Weights of a small transformer language model: 5.65M parameters, RMSNorm before each block.
MLP neurons of a small language model. Each row is named by its layer, matrix (down: output weights) and neuron, and shows model dimensions 64-191. Each number is 50 + 10 x the weight over its row's rms, rounded and kept within 0 to 99.
After each neuron's rows, "fires before" lists the tokens most often just after its 100 highest values on Wikipedia text that the model never trained on.

L4.down49:51 48 33 66 60 45 61 60 63 63 51 51 37 48 54 52 54 36 54 63 50 49 45 60 44 58 62 59 44 54 34 51 33 48 51 43 52 57 45 39 63 66 49 51 48 59 38 49 60 57 48 49 22 48 75 51 33 56 52 59 52 43 49 61 42 60 51 40 50 41 35 61 37 54 29 50 63 50 50 27 55 61 54 71 61 75 75 56 47 34 51 59 44 46 61 58 28 40 51 61 53 43 50 61 65 53 46 53 61 31 49 36 46 46 57 48 57 52 38 34 41 44 54 51 52 46 61 56
fires before: " the", "urn", " ", "il", "he"

L7.down294:56 55 41 33 43 47 31 53 62 56 62 50 43 47 51 53 40 56 69 44 48 57 57 66 65 52 38 46 43 55 72 48 49 52 56 51 48 60 47 50 43 53 48 61 54 56 61 45 62 41 35 44 50 58 45 64 53 48 67 47 51 59 42 51 29 58 61 60 69 43 32 65 37 44 51 25 51 45 34 43 51 34 48 36 29 64 53 60 44 35 42 51 51 35 57 46 45 50 51 48 48 43 41 22 55 33 57 35 51 59 60 55 55 33 42 52 45 58 37 59 56 51 54 51 57 43 55 54
fires before: "ul", "ist", "o", "ar", "k"

L8.down183:39 50 74 70 51 42 49 39 46 43 39 41 56 45 60 53 29 62 54 53 67 49 46 43 46 52 70 42 54 45 46 47 39 47 57 44 34 47 53 27 43 62 51 61 64 63 62 53 39 55 54 48 55 65 56 62 38 51 59 62 35 38 46 51 68 32 48 44 50 49 39 52 44 67 31 62 51 49 57 46 51 50 54 62 51 56 48 54 60 46 30 53 56 63 62 70 62 55 50 33 56 66 35 45 48 50 56 41 56 62 45 70 41 63 53 41 33 61 46 55 55 57 62 54 60 56 46 46
fires before: ",", " he", " in"

L7.down161:39 52 57 32 52 47 54 45 58 39 34 60 44 34 62 55 60 54 49 62 54 28 38 58 63 42 40 45 28 55 47 56 64 41 63 36 56 67 40 35 43 40 73 44 51 52 51 51 50 42 33 75 33 35 46 56 55 58 53 59 36 62 69 52 41 60 58 36 49 52 59 49 38 25 58 57 55 33 45 40 47 36 52 43 49 72 60 47 56 45 48 63 52 55 52 51 50 52 40 58 46 59 55 62 58 58 62 54 62 50 48 39 44 63 44 45 50 56 32 42 46 42 41 61 53 56 73 38
fires before: "ain", "ro", "em", "in", "est", " in"

L9.down656:59 43 39 31 44 48 56 57 63 46 32 58 41 50 40 45 56 49 40 43 61 43 50 42 49 68 60 43 30 45 30 60 65 52 46 51 73 72 52 35 44 56 44 49 33 50 44 41 43 58 47 48 63 50 46 35 54 67 33 31 64 63 61 55 57 58 51 50 41 39 67 67 41 63 53 50 42 44 62 37 59 64 47 50 50 46 57 49 44 44 52 56 40 53 43 58 46 48 43 36 41 50 45 60 52 32 50 64 55 58 51 57 47 63 34 26 56 39 31 44 31 58 52 42 47 37 42 36
fires before: " ", " A", " the", "ly", " N"

L9.down164:41 54 33 39 51 43 42 48 46 64 43 49 60 28 38 62 77 37 48 54 42 86 44 60 39 31 40 66 52 40 48 47 60 63 43 53 55 57 47 40 61 54 47 47 48 53 59 44 66 53 40 52 30 58 49 58 38 56 42 49 46 41 41 55 50 71 69 47 74 39 60 52 60 48 42 64 41 49 63 43 37 60 38 40 53 45 50 59 54 50 36 61 46 51 53 54 33 51 48 50 37 59 52 58 60 41 45 73 56 57 37 64 54 42 63 57 58 51 47 40 38 40 42 60 45 40 37 48
fires before: ".", " and", ".\n\n", ",", " in", " w"

L9.down451:67 42 62 54 30 50 43 53 55 67 40 40 46 60 52 71 47 56 65 63 61 51 31 42 68 36 37 50 28 60 60 44 36 44 56 58 67 53 54 33 72 55 67 57 49 55 54 34 47 59 57 63 42 38 62 45 52 61 49 55 38 60 56 55 38 42 50 39 55 55 43 60 60 57 42 52 49 62 59 67 51 55 61 55 29 49 62 34 62 49 48 55 50 42 41 46 64 53 45 56 56 57 51 54 47 41 55 46 73 57 41 59 42 49 49 46 42 48 45 47 41 39 63 54 48 65 58 27
fires before: "ar", "he", "h", "14", "on"

L7.down536:46 47 41 46 49 44 51 58 45 52 44 49 81 48 41 62 53 55 50 49 39 51 55 56 43 56 28 61 59 37 70 42 41 49 58 44 35 39 34 42 35 34 43 64 34 50 43 35 61 47 37 55 39 52 41 65 47 33 46 40 33 50 40 35 44 42 59 58 50 60 38 28 42 41 63 63 67 58 55 54 42 51 48 42 54 41 67 58 30 30 58 50 58 21 48 58 65 44 55 38 56 35 50 41 41 33 42 37 57 51 47 49 59 56 38 37 42 47 55 59 43 49 49 46 39 41 51 58
fires before: "ul", "le", "on", "em", "et", "o"

L9.down367:65 68 45 51 47 58 45 41 67 54 49 36 65 45 39 60 67 37 52 50 45 45 57 52 57 31 53 33 50 69 57 51 53 64 35 49 57 45 58 52 56 67 63 52 44 63 54 39 50 54 54 56 66 57 59 55 52 52 55 46 58 61 20 44 75 76 56 50 54 49 44 59 59 54 46 52 37 65 33 45 55 47 51 31 35 37 48 47 44 37 57 50 55 46 64 47 69 39 66 60 41 70 54 50 63 43 43 65 62 61 52 49 74 56 37 53 43 70 33 38 46 42 54 59 46 65 41 45
fires before: "9", " |", ",", "."

L8.down235:51 32 45 60 53 40 70 57 44 33 29 58 36 53 49 37 51 57 36 41 36 54 67 52 52 44 64 48 64 52 43 50 58 56 59 69 38 52 47 57 47 50 69 51 56 59 56 53 43 69 51 39 51 60 56 56 37 45 38 36 56 46 69 35 56 61 48 57 62 64 40 58 35 50 49 58 63 63 61 33 47 60 44 48 51 59 49 58 49 48 65 62 53 44 53 61 41 52 53 47 63 49 24 29 55 50 45 69 63 55 70 50 35 58 52 37 59 59 53 48 47 47 48 45 45 55 58 73
fires before: "en", "ased", "ed", "le", "d", "ig"

L8.down6:60 43 41 32 57 45 51 47 54 47 50 45 33 60 26 35 54 64 48 29 50 67 41 47 51 45 55 39 38 58 51 57 32 37 50 46 58 44 55 41 51 61 51 51 56 62 32 59 52 59 45 48 50 54 39 47 44 52 62 55 45 56 44 46 71 39 49 47 51 66 49 40 65 42 65 41 38 37 41 51 50 47 58 46 38 40 48 69 51 42 69 58 25 63 65 36 40 49 47 44 55 53 69 58 66 44 54 37 61 28 51 44 49 30 40 47 55 40 34 52 54 42 42 39 59 46 57 65
fires before: "\n\n", "\n", " A", " \"", " The", " C"

L4.down699:48 40 51 55 37 73 46 69 64 42 51 46 50 63 57 45 39 53 36 42 43 57 50 47 45 25 60 50 59 33 42 61 52 49 48 60 49 40 52 61 45 46 52 53 59 67 38 59 51 48 46 46 59 38 61 44 56 61 67 25 43 45 41 41 34 56 58 33 51 44 44 61 63 47 47 49 45 58 53 57 40 42 46 43 35 43 44 44 24 51 54 61 80 65 74 62 37 33 49 57 54 56 39 51 70 44 49 48 63 55 60 52 21 58 57 49 49 43 46 52 46 26 34 39 55 60 71 47
fires before: "ity", "7", "6", "9", "4"

L9.down511:38 61 41 51 59 31 45 32 57 39 54 46 60 34 49 39 42 48 45 34 57 56 62 66 50 50 68 52 46 67 37 62 29 33 45 37 55 45 52 42 40 49 65 43 34 68 37 59 53 54 42 45 58 60 42 42 50 37 37 58 41 61 46 43 57 62 45 29 50 51 65 67 39 37 58 47 47 47 46 51 65 36 46 51 43 50 45 62 43 54 69 35 43 35 45 42 28 58 40 50 45 48 49 47 50 58 58 50 39 27 42 38 51 56 51 71 46 61 42 45 45 36 44 52 51 65 48 48
fires before: "\n", "\n\n"

L9.down396:54 41 52 46 48 54 69 53 50 57 33 52 51 52 40 44 49 41 34 52 35 54 52 36 46 57 39 51 56 61 31 53 64 62 50 59 58 59 37 32 44 48 41 49 49 28 45 52 59 65 62 49 47 56 52 34 62 54 54 62 41 52 57 47 54 56 59 54 35 55 35 17 44 55 56 39 61 46 45 46 50 50 57 52 40 52 32 36 59 36 53 60 36 42 52 33 52 66 52 35 55 30 50 64 69 60 67 40 69 44 60 38 55 48 51 53 48 61 31 59 44 53 62 45 52 71 59 26
fires before: " ", "0", "1", "4"

L9.down374:51 54 47 57 31 29 58 52 56 46 43 43 57 46 58 41 61 65 48 49 53 53 65 57 45 54 36 46 40 69 47 61 59 54 43 35 49 42 62 37 41 53 68 62 32 52 51 29 73 56 44 54 49 45 50 66 60 45 59 43 42 41 34 56 63 38 59 45 50 65 45 32 47 53 58 48 52 41 76 66 58 42 55 68 45 46 51 40 50 57 52 58 57 48 48 59 48 44 38 56 59 51 50 54 43 62 48 62 46 51 41 69 42 46 59 36 53 43 57 66 68 56 68 31 52 70 55 52
fires before: "s", "es", "anc"

L4.down592:50 46 58 37 70 61 35 57 64 51 51 45 30 60 47 29 53 56 39 45 47 51 26 49 56 43 56 48 53 42 45 60 49 53 52 28 39 33 49 44 57 50 51 64 20 48 69 49 34 46 58 51 44 55 43 52 42 46 53 56 64 55 48 49 71 69 35 46 53 58 49 60 53 46 49 45 61 60 54 49 54 60 47 49 59 40 54 40 50 37 63 50 41 46 51 42 49 58 50 49 36 43 53 47 37 29 59 55 40 71 44 48 36 53 57 48 55 54 28 43 52 60 54 57 44 60 39 40
fires before: "own", "d", "ow", ")", "en"

L8.down576:42 58 35 45 49 52 56 63 51 46 46 52 52 46 52 39 60 58 48 25 59 41 63 38 39 49 51 41 49 43 57 50 34 80 57 36 55 53 45 51 45 53 45 21 44 56 45 50 22 74 56 55 50 52 52 54 58 37 48 60 48 57 42 53 48 49 41 43 30 57 55 45 47 47 51 41 49 47 56 59 47 53 45 43 68 64 46 60 53 57 55 52 61 71 67 74 45 45 48 36 59 45 51 66 65 40 45 61 33 69 70 49 44 41 51 46 55 33 57 47 42 56 34 50 47 46 34 46
fires before: "b", "er", "ral", "ation"

L9.down261:57 59 46 46 45 60 52 38 50 45 47 29 50 61 52 29 61 50 48 48 57 48 43 62 41 57 47 51 61 60 57 62 63 41 33 61 46 38 46 49 34 17 50 40 62 65 53 50 44 56 39 63 47 49 49 64 38 58 70 50 56 70 49 43 49 52 64 47 46 48 54 36 40 57 54 53 46 50 51 55 61 52 52 52 68 33 36 68 45 51 50 62 60 54 44 59 55 56 55 46 62 46 42 46 43 29 51 34 46 54 15 43 54 63 41 39 41 51 56 58 53 48 50 65 64 38 77 48
fires before: "v", "g", "w", "-", "ment", "igh"

L8.down106:61 55 42 57 68 56 67 45 44 52 48 50 54 45 36 50 42 52 61 52 44 40 58 56 67 49 68 62 59 48 48 57 48 62 57 59 58 51 44 28 59 47 42 42 39 54 53 50 61 54 56 57 55 63 46 63 54 56 60 55 37 36 38 50 53 67 49 46 30 29 51 61 62 46 42 57 52 38 39 47 59 44 65 44 64 59 41 44 39 63 67 39 51 30 58 48 45 53 53 68 53 72 48 65 69 48 45 54 48 29 54 51 58 48 72 60 37 34 52 61 52 50 39 41 47 56 49 38
fires before: ":", " |", "s", "\n", " c", "er"

L9.down228:55 59 64 74 42 41 18 58 65 38 40 54 45 52 47 47 65 54 45 40 47 44 43 54 60 59 38 63 36 43 45 44 31 16 46 56 43 43 56 27 57 43 68 69 39 53 37 66 53 53 47 46 39 46 42 54 61 57 32 44 56 42 51 55 61 50 42 42 59 60 49 35 53 33 51 51 51 66 58 61 56 59 60 60 33 48 46 30 43 43 39 60 42 55 51 52 24 47 66 46 47 45 62 58 53 62 49 53 58 62 33 52 48 35 60 68 56 57 50 41 45 64 59 51 49 59 40 57
fires before: "ary", "ar", "er", "ence", "n", "he"

L6.down172:45 60 29 53 40 58 52 57 65 61 58 50 42 41 60 50 36 70 39 53 57 55 60 57 50 48 60 53 42 47 59 48 40 47 38 54 52 57 49 55 57 48 56 52 45 48 53 40 54 51 50 44 62 37 59 45 66 45 47 49 54 69 56 59 36 63 50 35 68 36 46 56 51 61 40 48 65 53 53 55 53 52 59 37 50 35 48 60 34 39 55 77 60 59 56 53 56 58 40 39 47 58 48 33 39 31 51 56 61 68 61 40 61 52 70 45 53 62 34 59 28 52 58 54 49 55 52 27
fires before: "eral", "S", "n", "K", "y", "us"

L4.down561:58 49 64 47 54 67 43 56 40 45 42 43 49 39 54 61 51 65 54 59 56 68 48 30 30 45 70 48 51 47 49 48 67 59 61 46 44 54 58 54 48 50 42 48 49 46 51 45 68 47 37 32 29 62 37 49 53 53 53 44 58 57 52 48 43 70 46 56 56 36 70 30 48 60 36 42 48 38 44 43 43 69 36 48 41 54 43 46 38 46 46 53 40 51 60 68 52 33 42 67 64 51 35 58 45 42 48 49 51 45 61 28 67 61 33 44 62 78 61 55 34 53 34 49 51 39 54 42
fires before: "0", "8", "9", "1", "2", "3"

L8.down440:62 42 45 59 57 54 62 53 62 43 29 44 56 34 68 51 61 53 46 41 55 60 50 46 40 54 54 59 53 48 44 51 46 75 51 48 59 56 45 57 52 48 64 54 43 58 35 41 35 63 42 38 46 59 53 59 55 58 39 49 59 51 45 47 35 45 40 44 52 61 49 44 42 42 40 47 50 33 52 56 43 46 54 44 56 75 64 53 44 36 49 61 70 55 67 46 52 61 36 54 63 43 29 53 52 54 49 43 51 49 42 62 53 61 65 33 38 41 50 66 49 42 64 57 60 37 59 40
fires before: "eam", "own", "it", "\n\n", "ity", "our"

L7.down83:81 42 53 55 55 57 49 49 60 60 32 59 41 49 46 46 53 52 52 43 49 36 69 41 52 38 69 49 37 54 54 45 37 63 70 32 62 52 43 53 62 62 40 41 52 55 42 43 36 47 51 58 46 55 47 58 52 38 38 37 64 46 59 45 34 42 46 54 57 36 48 48 41 46 35 34 47 38 55 45 56 64 47 41 36 45 20 44 39 61 56 35 43 38 57 68 52 66 64 70 42 44 46 32 40 33 57 40 45 57 39 50 51 74 60 43 53 65 54 49 48 54 73 50 48 63 62 58
fires before: "eral", "d", "us", "e", "re", "er"

L6.down19:38 71 78 60 56 45 56 41 35 56 54 33 47 50 52 53 36 54 44 56 73 45 57 65 48 68 88 28 62 48 62 38 40 32 64 44 43 36 57 46 37 66 54 51 56 49 45 55 48 42 43 51 58 59 45 48 51 53 39 61 56 46 50 48 52 42 55 50 58 53 41 57 43 65 35 48 60 55 42 37 61 33 57 56 47 67 43 35 69 40 51 45 40 68 55 54 55 55 51 37 60 53 41 45 45 59 58 37 46 64 53 59 46 54 49 48 47 59 47 45 60 54 42 51 52 43 43 48
fires before: ",", " the", " he", " P"

L4.down553:58 56 39 50 55 36 64 49 43 38 50 57 48 45 50 51 49 58 45 40 41 65 51 58 48 49 55 46 31 47 31 59 57 56 47 59 75 53 60 43 71 60 75 49 57 60 44 33 51 57 41 55 49 34 39 59 56 54 50 39 62 40 55 60 46 47 57 48 50 56 50 53 33 45 54 57 40 46 56 43 63 71 55 47 62 51 63 60 43 40 59 41 35 54 55 45 38 38 60 37 56 48 43 45 47 50 44 55 31 51 50 31 29 31 47 28 70 57 52 44 32 38 55 53 49 41 44 63
fires before: " ", "d", " A", "ig", "gan", " the"

L9.down549:57 45 48 62 56 56 65 51 53 43 46 67 44 56 58 64 30 36 44 67 62 58 53 53 51 49 60 25 56 45 58 38 62 54 35 55 66 47 55 63 43 67 42 55 61 51 43 62 53 60 69 50 44 53 46 39 70 61 52 62 46 52 55 41 54 58 70 71 42 44 52 44 58 63 57 51 72 52 48 50 30 59 56 20 48 42 40 53 47 48 55 60 53 38 29 62 51 65 35 55 51 58 60 42 36 56 51 35 63 46 61 60 56 46 50 58 62 59 50 70 51 72 61 55 37 60 43 48
fires before: " ", "us"

L6.down583:45 44 49 56 45 50 48 37 36 56 44 48 41 32 60 67 51 36 56 65 43 56 59 66 54 52 35 45 35 44 63 46 54 58 50 46 64 74 56 29 54 48 45 51 42 57 52 42 44 33 41 64 56 67 32 48 61 22 62 44 56 50 56 49 53 61 48 45 41 51 42 40 49 56 63 50 55 55 51 26 51 36 45 51 55 42 67 58 42 60 62 50 44 51 56 49 36 50 54 34 53 52 51 32 55 61 52 49 79 41 43 27 38 39 53 40 61 61 45 46 50 58 60 57 41 40 58 56
fires before: " ", ",", " the", " A"

L4.down654:49 59 64 62 59 61 48 51 56 46 47 59 72 64 36 72 49 44 56 52 47 34 42 47 29 59 48 65 49 48 39 49 49 39 62 46 66 52 56 42 39 70 49 49 41 74 57 50 28 55 55 44 49 21 29 55 53 45 48 44 51 75 38 34 65 48 42 55 54 48 47 46 65 33 63 39 41 59 53 47 49 48 48 42 37 55 52 48 34 49 44 64 71 40 54 64 57 45 59 55 51 46 42 68 50 65 45 59 47 68 75 52 53 57 44 55 52 53 54 51 51 37 62 55 44 51 61 47
fires before: " |", ",", ".", " |\n", "-"

L9.down689:51 49 27 45 41 42 62 45 30 58 57 58 45 59 58 39 57 50 30 58 62 57 61 53 51 27 68 36 31 47 45 36 50 59 59 50 35 50 45 64 55 46 52 59 59 51 58 39 60 48 49 41 37 28 57 36 69 43 39 45 56 67 38 41 66 39 45 73 41 43 60 45 37 63 54 48 48 48 40 47 43 54 80 39 42 37 56 41 56 46 63 49 54 37 48 32 42 50 50 42 42 40 51 37 47 33 44 51 49 61 44 64 70 38 77 48 53 55 52 49 48 45 53 55 52 47 60 36
fires before: "ction", "ess", "ate", "ct", "ent", "er"

L7.down586:41 50 45 51 56 47 48 54 39 41 54 42 56 68 54 54 36 44 51 54 52 60 58 64 38 63 40 42 58 42 54 46 23 44 67 49 59 31 42 45 47 56 50 34 35 49 43 48 50 43 63 62 50 58 54 51 68 60 60 55 48 56 46 68 56 58 39 43 48 42 62 54 53 21 39 57 52 53 31 37 46 35 40 31 57 45 47 33 61 55 61 58 48 38 51 55 60 37 56 46 36 70 51 38 52 42 48 57 45 40 57 60 57 43 30 52 34 45 64 54 47 41 42 31 64 64 54 62
fires before: "en", ":", " |", "ation"

L6.down160:55 54 54 56 57 43 67 29 57 44 60 44 51 69 64 56 39 65 37 62 48 50 47 37 56 65 55 41 57 50 55 33 52 57 53 48 37 41 43 38 53 48 44 37 53 55 63 53 46 61 39 53 34 46 63 58 67 51 61 67 55 38 56 50 65 55 44 47 53 31 46 47 40 49 51 38 46 48 66 32 64 53 39 32 44 44 50 46 38 60 48 50 53 53 74 55 66 50 59 49 36 51 54 35 56 34 54 62 59 62 50 43 56 65 33 47 46 65 60 53 41 55 44 34 33 41 51 34
fires before: "9", "0", "8", "7", "3", "4"

L6.down120:50 46 55 43 18 63 46 46 37 47 50 51 58 37 52 43 55 53 49 31 57 52 49 59 58 41 40 44 71 51 51 48 59 53 74 33 62 54 32 46 44 51 56 51 69 48 45 47 31 47 62 48 49 37 60 56 47 35 53 46 64 49 43 49 49 45 49 61 46 61 55 40 54 35 50 46 58 54 33 41 72 61 34 54 44 43 70 29 52 65 39 60 57 50 34 51 59 75 65 44 40 56 45 55 53 46 35 67 42 60 53 46 54 73 54 47 70 46 42 73 35 56 58 52 41 47 39 50
fires before: "e", "ce", "p", "th", "iv", "ive"

L9.down85:68 49 62 50 25 42 51 47 47 50 43 52 53 38 67 45 48 49 41 46 48 64 35 46 38 55 59 59 40 40 37 52 31 57 45 57 59 46 55 42 42 57 54 52 50 49 45 41 53 52 48 45 54 51 36 48 41 54 42 64 50 45 40 57 63 63 45 57 56 56 39 49 49 47 52 39 40 53 64 44 49 50 67 59 34 63 50 38 42 36 37 56 52 60 47 67 44 58 38 40 50 41 38 39 40 66 48 33 46 50 78 66 38 65 59 65 53 60 50 54 62 60 39 51 57 49 45 55
fires before: "S", "as", "22", "a", "27"

L8.down562:51 54 49 57 35 61 51 62 58 41 57 46 60 49 62 55 30 53 61 37 57 47 42 69 49 70 41 58 38 39 69 40 45 55 32 56 42 60 58 47 65 39 52 51 46 29 60 73 63 63 49 35 35 59 47 66 53 42 55 52 43 45 53 39 58 63 50 43 58 54 44 51 56 39 58 43 42 39 52 41 57 51 58 49 58 59 65 62 49 48 30 56 54 45 52 57 58 46 46 53 53 43 34 65 59 45 20 46 49 52 40 54 59 50 47 36 36 51 48 48 65 41 61 59 56 44 44 60
fires before: "t", "le", "ition", "ore", "l"

L8.down379:54 60 52 62 25 40 52 65 36 59 55 53 58 53 38 61 51 54 43 51 60 46 63 43 44 42 46 50 34 49 46 48 62 48 60 47 45 51 52 39 47 50 49 47 41 47 56 56 67 50 53 59 53 36 50 74 58 25 40 53 49 53 49 67 48 58 56 54 28 49 35 58 52 62 39 68 47 24 49 48 55 32 47 61 39 49 60 37 53 54 55 44 51 56 35 55 53 43 45 38 53 52 41 57 61 50 31 49 46 42 58 44 61 60 61 70 73 66 49 51 63 58 48 45 56 46 58 51
fires before: "s", "v", "ition"

L9.down615:54 60 51 54 45 55 31 48 29 47 54 38 58 44 51 58 50 52 60 43 54 43 54 57 49 53 48 66 56 39 40 50 36 40 51 51 46 62 39 53 19 44 49 33 41 47 66 66 58 35 47 44 49 58 49 55 46 52 41 58 66 66 43 45 29 40 52 63 57 46 54 37 37 58 62 63 42 46 51 50 46 31 51 47 50 45 53 45 57 68 43 58 52 73 29 51 49 46 33 43 40 64 42 60 60 57 53 47 45 41 60 35 56 55 73 44 47 60 49 46 43 41 19 45 58 41 43 29
fires before: "s", "al", " l", "ru", "k", "a"

L9.down737:54 66 51 55 31 62 53 58 33 44 60 37 45 47 54 32 62 46 40 46 50 58 46 52 53 59 38 75 29 55 55 52 52 55 38 43 58 44 41 46 60 58 48 45 56 45 45 50 43 51 24 30 45 42 29 55 63 53 51 68 42 55 39 42 58 55 54 31 69 45 60 44 43 44 53 32 51 36 41 64 53 54 53 61 54 50 57 57 46 31 49 50 56 46 64 45 58 51 68 46 44 45 48 43 54 48 43 54 41 56 47 51 43 41 55 52 61 57 56 38 54 54 46 52 50 50 55 58
fires before: "ore", "ri", "in", "t", "or", "-"

L4.down216:38 46 45 51 51 72 68 45 37 53 49 42 46 57 60 68 58 54 35 58 59 51 55 52 47 31 45 53 71 34 43 46 54 38 41 50 60 54 48 66 56 58 56 50 53 35 45 40 40 47 69 27 54 48 58 59 49 75 56 41 49 48 58 46 40 42 66 44 61 46 51 67 59 40 47 38 56 56 45 50 46 38 38 45 49 55 62 56 55 35 54 52 65 24 46 51 48 45 37 52 61 37 50 57 51 33 66 26 58 28 50 54 42 55 44 43 54 57 48 56 44 60 60 52 31 57 52 45
fires before: " ", " S"

L6.down407:56 54 53 55 34 47 34 67 39 25 51 47 63 37 56 30 50 54 51 48 60 66 45 62 57 51 48 49 39 40 47 51 39 70 52 53 44 46 28 59 42 58 65 48 58 47 61 60 55 54 62 63 32 51 70 52 74 42 64 50 56 59 57 72 40 45 48 55 39 49 53 56 24 47 61 47 28 41 46 53 31 54 38 50 52 58 61 53 71 41 43 46 63 58 54 47 59 63 56 35 49 61 40 41 47 66 40 50 35 58 58 58 45 38 45 42 47 46 42 68 53 56 42 58 47 47 44 56
fires before: "e", "h", "ep", "ober", "p", "an"

L9.down400:48 41 65 57 40 52 60 32 49 51 42 38 52 48 50 41 62 66 61 55 42 53 56 56 43 53 50 49 55 31 43 59 55 58 57 59 45 56 63 45 56 44 46 37 53 63 30 52 40 46 61 46 54 47 72 39 59 51 37 50 45 48 37 59 35 68 32 46 38 44 65 67 73 35 62 65 44 38 50 46 54 42 63 61 55 36 60 32 44 58 61 54 55 59 61 27 52 29 59 60 50 54 58 56 75 57 46 69 60 43 39 54 36 53 43 41 51 37 60 60 62 64 54 32 58 37 72 48
fires before: "4", "5", "6", "3", "9", "8"

L9.down16:36 55 63 70 49 50 55 47 60 43 42 59 42 31 68 41 58 40 46 49 52 55 76 37 53 50 69 59 52 58 43 35 45 37 38 38 55 27 56 62 53 55 35 31 36 42 53 63 37 64 50 43 37 53 42 59 50 56 65 49 48 62 41 45 28 40 53 42 64 60 39 36 44 45 52 46 50 45 65 43 44 49 44 54 63 50 45 57 37 31 43 51 51 50 68 57 63 50 44 54 52 47 55 55 53 43 47 41 47 53 40 61 42 49 75 41 44 45 49 40 53 36 55 50 49 53 61 53
fires before: "eral", "us", "n", "re", "e", "es"

L4.down621:44 43 56 30 37 61 62 49 39 58 49 55 35 74 40 62 54 49 52 71 60 57 55 53 56 48 55 51 36 52 49 55 45 54 54 60 49 55 30 50 48 46 44 61 43 29 53 59 45 46 59 51 64 58 48 56 68 42 55 56 68 58 62 34 53 45 45 42 54 53 62 35 45 53 54 31 61 53 51 50 55 51 27 46 53 44 30 74 56 35 62 47 47 47 65 47 48 50 59 48 70 54 41 29 53 41 41 59 54 52 60 31 52 47 51 44 39 44 35 59 52 56 50 42 60 37 45 36
fires before: "9", "4", "7", "5", "8", "0"

L9.down173:50 59 49 52 30 74 39 41 55 62 66 36 50 43 48 41 66 52 52 51 42 34 46 56 45 48 61 66 40 63 48 54 53 44 68 58 40 48 45 38 38 36 50 29 52 47 44 54 39 72 45 43 57 51 47 41 62 62 49 24 66 61 38 44 52 68 33 44 63 36 38 49 43 38 37 35 61 56 56 40 50 75 72 47 59 53 43 48 53 48 50 50 51 31 44 46 52 55 48 49 39 65 51 55 42 60 61 36 55 50 50 58 49 71 50 41 56 56 60 37 52 48 35 45 52 54 63 56
fires before: "v", "f", "b", "al", "g", "ath"

L6.down135:50 32 47 61 43 69 40 48 54 65 50 58 39 58 46 67 43 73 67 47 54 53 61 49 29 41 51 49 48 45 70 51 64 46 44 54 41 63 51 36 56 64 43 63 47 41 46 61 63 44 20 54 49 68 50 46 50 42 44 64 54 50 60 60 41 56 52 68 51 60 53 57 57 38 56 52 40 32 33 60 53 43 53 51 49 52 37 66 34 45 44 45 56 44 38 47 68 50 58 56 66 52 40 56 51 44 50 57 42 55 48 35 64 51 43 48 63 75 39 56 41 55 39 51 55 44 40 44
fires before: "0", ".", ",", "2", "8", "3"

L4.down43:48 44 33 45 33 56 68 65 41 33 32 57 42 31 41 39 54 47 44 50 54 45 48 59 52 59 70 50 46 48 50 42 58 62 54 69 54 61 31 42 44 44 55 49 50 51 44 44 63 55 37 49 58 48 37 41 66 41 43 51 56 66 58 38 44 45 56 64 53 48 45 48 31 48 75 46 46 44 59 33 29 41 56 45 50 59 53 52 76 64 52 48 50 63 62 50 49 50 52 52 57 47 37 34 54 46 39 38 43 69 51 32 43 46 55 51 61 38 61 42 21 41 56 54 65 50 38 42
fires before: "n", "b", "er", "p", "ent"

L6.down203:66 48 47 46 52 42 45 40 64 48 69 35 48 42 49 63 47 48 47 49 63 54 46 37 65 54 63 63 56 57 47 30 61 57 65 51 52 52 49 38 41 31 36 50 34 47 51 41 46 60 34 57 40 40 31 61 60 59 41 39 37 39 49 41 68 46 45 40 61 49 66 51 38 49 38 36 51 24 47 56 50 54 63 39 54 52 59 32 50 57 49 41 50 45 60 36 39 46 52 52 45 56 49 42 44 51 33 57 40 57 38 53 55 58 43 57 38 56 56 45 36 51 50 34 43 49 44 48
fires before: "6", "1", "2", "8", "9"